MLP neurons of a small language model. Each row is named by its layer, matrix (down: output weights) and neuron, and shows model dimensions 0-95. Each number is 128 + 32 x the weight over its row's rms, rounded and kept within 0 to 255. Numbers have three digits each. A neuron's up and down rows have the sign that makes its largest values positive.
A block is one neuron, or neurons of one layer that tend to fire together. After each block is what it responds to, as a language model described it from the Wikipedia text at the highest values.

L3.down241:132148141171079144112155158092119138122150124149135122150122102169157144056102101161126116041147100151168100148081129164084140109068118139063118139146116108166151101137117184091127137122083131112083118192111139155139099112157090130114125097147164131110095155136126097106117103116161172128
L3.down357:140080098074046154140131158134094138119109111196120123104123136140177100184163111119126161108178119141130136142103159124096133052093131146133115129107136158159150137173138108079165134097087115137125061120150112115108126119133138112190094075090149127066081163101110112159160074150138123141
L3.down501:151124110061119115113122147113132123141144103184156079141155204184126188165211158148146131052108148112156144103097163169147109175120161164143124128091106107152158142155107112181110119155151137155121092086090143086135093080130143126146122151080121154169118071130136162092136177136120142144
L3.down546:118124110114126125123046096095131118116151098182144107166112155148137057118139135134164143098156145129127105155109109117085170108147136133150095081126149080085084146117195159116171098081132144096105168152110175143082134135123154157192138138122143092105137179094117076098202145154123147148
Year-start digit token

L7.down398:163081151132058143173056118082103172138091120185115134155137110160138136126221106147126113114184161111157184140178168127109109092046142181106100116114189115093138102120112110116158117191070156137140113097125078184117102149169134190081139096118140128160068091118075068085132182201048101153
Before an upcoming number

L7.down477:070093075097107211181086088145080143202151127137144092174126143198143141073142107207093191165199150121151120103127146131113096128095130088102157131129122120153109182086101110130113150112160218141089167142148153059118116167105127113085162107129195130118058106125080095188078114159131169132
Space before a year

L3.down23:098138175140140152177096121093150187133123143140145119138067096137152140148255099173126124128100168115096109133094162149140043080146175110107108130102169186124105101108092121108112109084162145132174106045116105107110220156114107108146149115136146181153092066120177092146147102118113142148
L3.down179:067093145121117173136134120086127162165130119176122137179102089093098148125125124147123145164091213055133144062106145146138118043097210120081053174126150180162130167190152139147159132114133079097142122166122182134065154131145124114137060089079120125141154126136088077100106124146109153102
L3.down458:066131129136092145139084115184142145095158127123142217153181110085126063180140068149080167092166139107145109025168128134109121091106115122112166111162153107151092140131111083114187070088104033115122121123136068078101066091121191145111127144125167086106087141166196134140111183165165146139
L3.down519:192124113130130126151156129115126090099077135159100073121088050114136158153165121081158119118168090125124123080114125097097149159085188133153079160124108153153113099205109155130081116134131118091150121166169130140103114121135135141086177116133115185132133125140164182170102110143111109086
Table row start cells

L4.down4:145198122067104161106143105077111184100098181166110081102135090157160160088249102113058129147118156130103164099113140172115087100162151078074090149150148089162076090104167153100106124099101136162124122062078077096069115128126125136168078074118155149114106109128133097131161110088087136060
L4.down47:166142185110115092107100108114163151119091099145079129116138069113164102107178124108094143127121117139088140137110138177112109129101113128145107173138217142115097047158137108113099112117106071169146131071088091139070124045136115124181069069147155179143153146134152076157131151135097109098
L4.down75:150128171079093106142126085180110139070107185161085082131175078150141120131187179134125121144159093173131153174089106196120092116180109116081113091174095057153066146121134139162137130162094141177120165162107102129129113106135161127133161096109186131173123125071118117139174097090104127090
L4.down111:116105113187133107123164175178160148175104139147092139132108121098155160134184185137091103100120071119069088155165097094111139156114122108164117167121087140087140079139162151157148168088119136121148159084144135126158059125126128156170163141084134120109090141161080094107123072204107126067
L4.down123:155168174163123092117113136116153085112131138125112126123063081095067129124154199150091117140136115104119139153168196182118177084125133107160107080098083125134124133101168195120136100128142152153146140135125123120138137178134140097120090099146157097103147057095112149129149148161144134095
L4.down160:149159155170142078096073125110163191087141071144122171103120111070144146186131130072043158120117099131144149143128134175114114096168119124201118126135081122139118132164073111107106125147127150156171126158092124135128128122078150189146113120161168120110124206107146130137118076143063094087
L4.down216:119195117132169104117131142115176124111093102142124146050106132143208082162197088112109128065111132101089113138100151177132088099155083079128115160156164062129092099123171144081108145122149138130059118101100128147090178109111137149096055141144113117121105158110106084143138143089159146124
L4.down336:085151094086134099115124144132150179117107199101055113128132081122106117133238138075140127158136086124076173141093155179138116114135169081142085161142128119092133089153117162116102126065126107182156185091057123126125084133112122173170128083097140124131148142127144130160137100103126141095
L4.down383:135105143090093115120090152118142147123111129070132137157199159132086133132171145090187096140139136169096147123136157110113086133109112046143072124145193086066167163086149152079120144139102119078128081144182114166101130143161142120102133175151136151061122160203096096112120137156142092121
L4.down392:081179120096117127145108111115163174087115193116089107086143043121215133135231125085111139124142132102136183122097159162116075146143159111110097183169141132138081108108146141149101147133136135179140147049111088134055152102135102167148124087138142156108142128173074055127153075131105132097
L4.down399:171122160162169084111136140107174104098145196122167103190135209103148088166153103105108109158116111104146135103115109184117099160149106110172086122153167165127091159185125168118129134166170104078120154066155120146159087141116127177213157135107088149112107177198153138092151071110168113101
L4.down406:061139142100089172150105178175124197127087163156121131127115114149203130131183141109088157080128160141146160146166134146086124133148106116100126161199095090076093115161112116117142080133091158148139150075089137060077180117150082151128050109102160135168124149090113107149146122181096138113
L4.down423:094156103121086194121121088136167165127108172085118093143096080113172164161181090121154141152130142115063106158136106135117118137122100135132056132160102101147054063184180140084119143200181092160123132138092163124143141135050135170166121143140167091137156133136121155142203117117127130088
L4.down433:130109116122149078125153147154172173104093104177069072080160086157096089163202164110091062141096148090141061104122136137104070119113101162187152108169055128117060108175124123101068157103117084151203132140128148109074163119104161160136098155165089066130143117154150124145203150086126113123
L4.down539:094154076155154153168167100109112117110071124169131130096143064120131110123164114091139146104174213150092113091154119109115106144097082143080131119111112148115106144138134054147129098094110168115101133127122145099094139125157147137106110078091163090143083116129156149084105149105152146107
L4.down547:098171147074152104132168122123169168121125124159134082114121052094173131133182121131155117163077161106117117090106128116069146139110106053094080075191097135113069119153181139145120154141182119142139100107097100133105170083134104115178094072164165130159154166131134091140162121109172123147
Space before numbers

L4.down74:072124180178110053144166166121134142131090106180133143087192105107093173119177109095121148099117145114152194126108112092120158136193115171176181078119105110122134099145091119115144116102161134175137155115035166116142098105210145160162126106181085080138105146170113114089157115133128099098
L4.down94:149156102179068143067091117146101220175165152146187094153098107156045135144089107110113142145136113140120129170146137161137144146196159141133151145154123144143134088129128116126109128119132083108132106102099089133099118081143110113114099130134085138099138122080088175179085066203150152113
L4.down144:119147140094140153165181169132074127122106132104104169140113128119128154054171106162137128145100076142098158101120114129139182105123131197194150189146103107111148145117147113108129154113116133130075160116129160118153148103127076087111137136090101101125131148143096112133094081108159139126
L4.down149:179124125089104118089108102075116062144139135134127153170142151140147146133190126106091138154162117136134094151173123178165069115105137182197132163156132110097140170108096110141118156163095162142121113075152108155084161115106156079125164145138131108175089116160124066104054153157160171103
L4.down170:112143103071182169127177171175108137189143116136162079146092112130144055137113111148107136138137113116117107089099124132150093093146078149127127077043141120179153163136142146146153142144059142107108097104145122103123169101130158121170143088096157127120128087149075161146112108112135178114
L4.down175:081093132138147116118157106097132123075096106154063091093182102107135141109164159068113063091108140144189088137153133121162201121101080081081100110161195083106082161173128099097126143142077183093102152131156148119105145147083153131124141146120093088112110099165081117110137115125144109110
L4.down185:155161131177159120106110133156103140089142101118109068099144184153148150139167139122081082152126152115114077124150063128144117137094152157152140128102125117152109117129101057123098152074090187161105140104184140177128148136109133110114121199082135064122034147123184156121103087198140134086
L4.down213:182165129164126101144181093161139101152108191087101233125134149107133189119172121116123148103159099171230095063113095163081104155088106165138058098120105129149158155102192065165107165123108148175144127106097125080098143146104144128102133122078081087099089128099117085198153112155124102140
L4.down265:139105068070072157122099116094099147162140130146133136222192127133102166103110099126105140129178114134139137109190139172119125118081090155099201170126097137159116123096053157134095119109097158153122131127120135124107080098103097131061136148127085114076157104165173113147165105150110176206
L4.down280:174099112112120112188130106143117100147114120147134137066088134084143054165148167102160152183150130098165129102129104143111174170138113133099043117043121157100114175121119110145080160119108162159110168135176142170138201213162148080170104079138084138149134121099112101113149193131184156157
L4.down290:112135114103042114119148163126089176104123122174183090154098170133127153110197114102137153119136158131181150127114122160145138071139141144151049124168149083157141123130099144071197127144127114179151087119117139075141128127205144078114157110123096086038085169121139082136159133132172182111
L4.down335:108116157111130124145151081051173090106119106090106130129129116133127104087172132102169116131117120105184093124123104157129110142124127116135127120150064110176109138151151131156074129082142159105189091154139137133188179148119137125136107173143122158095115101134095160141113164107094149090
L4.down363:118111178101130089062152106134092155088115144128176133119117109176085183136102083144090139146078097157140183102134115136092150169131145122105159165161102067121111103142165136135123105120085088172137117149096162172162124167142188168120161106084076224120160105137085161094125124087111077112
L4.down408:150020159145116093118078197121103122088103139077117103111163148150188192126178024115134182141160163145115176152176074108107152105138078101131187132150133108156150151217076127099108101117123110155145071111134149117114162141130125077084038151097151180073104139093125097154109161131148174164
L4.down439:098093108153186123159116079096193139089116036117131107139186103126190133140098084106120119216132064140103089138083108136156063043126180158110122144173125109113115118157128180098129139152080099046123117110122164173191113127093087131178176095152164162058125147166138077126096122126113146110
L4.down493:133113085089134168145063100129160127150122118124135127117170044104165095093158129149146195141145143125137166122100098186143100085087125150151127135115164117171140126148117118108129113129129067106182112153084161125122095230159158176099122068174154161111115139138123073106143136136184188140
Year century prefix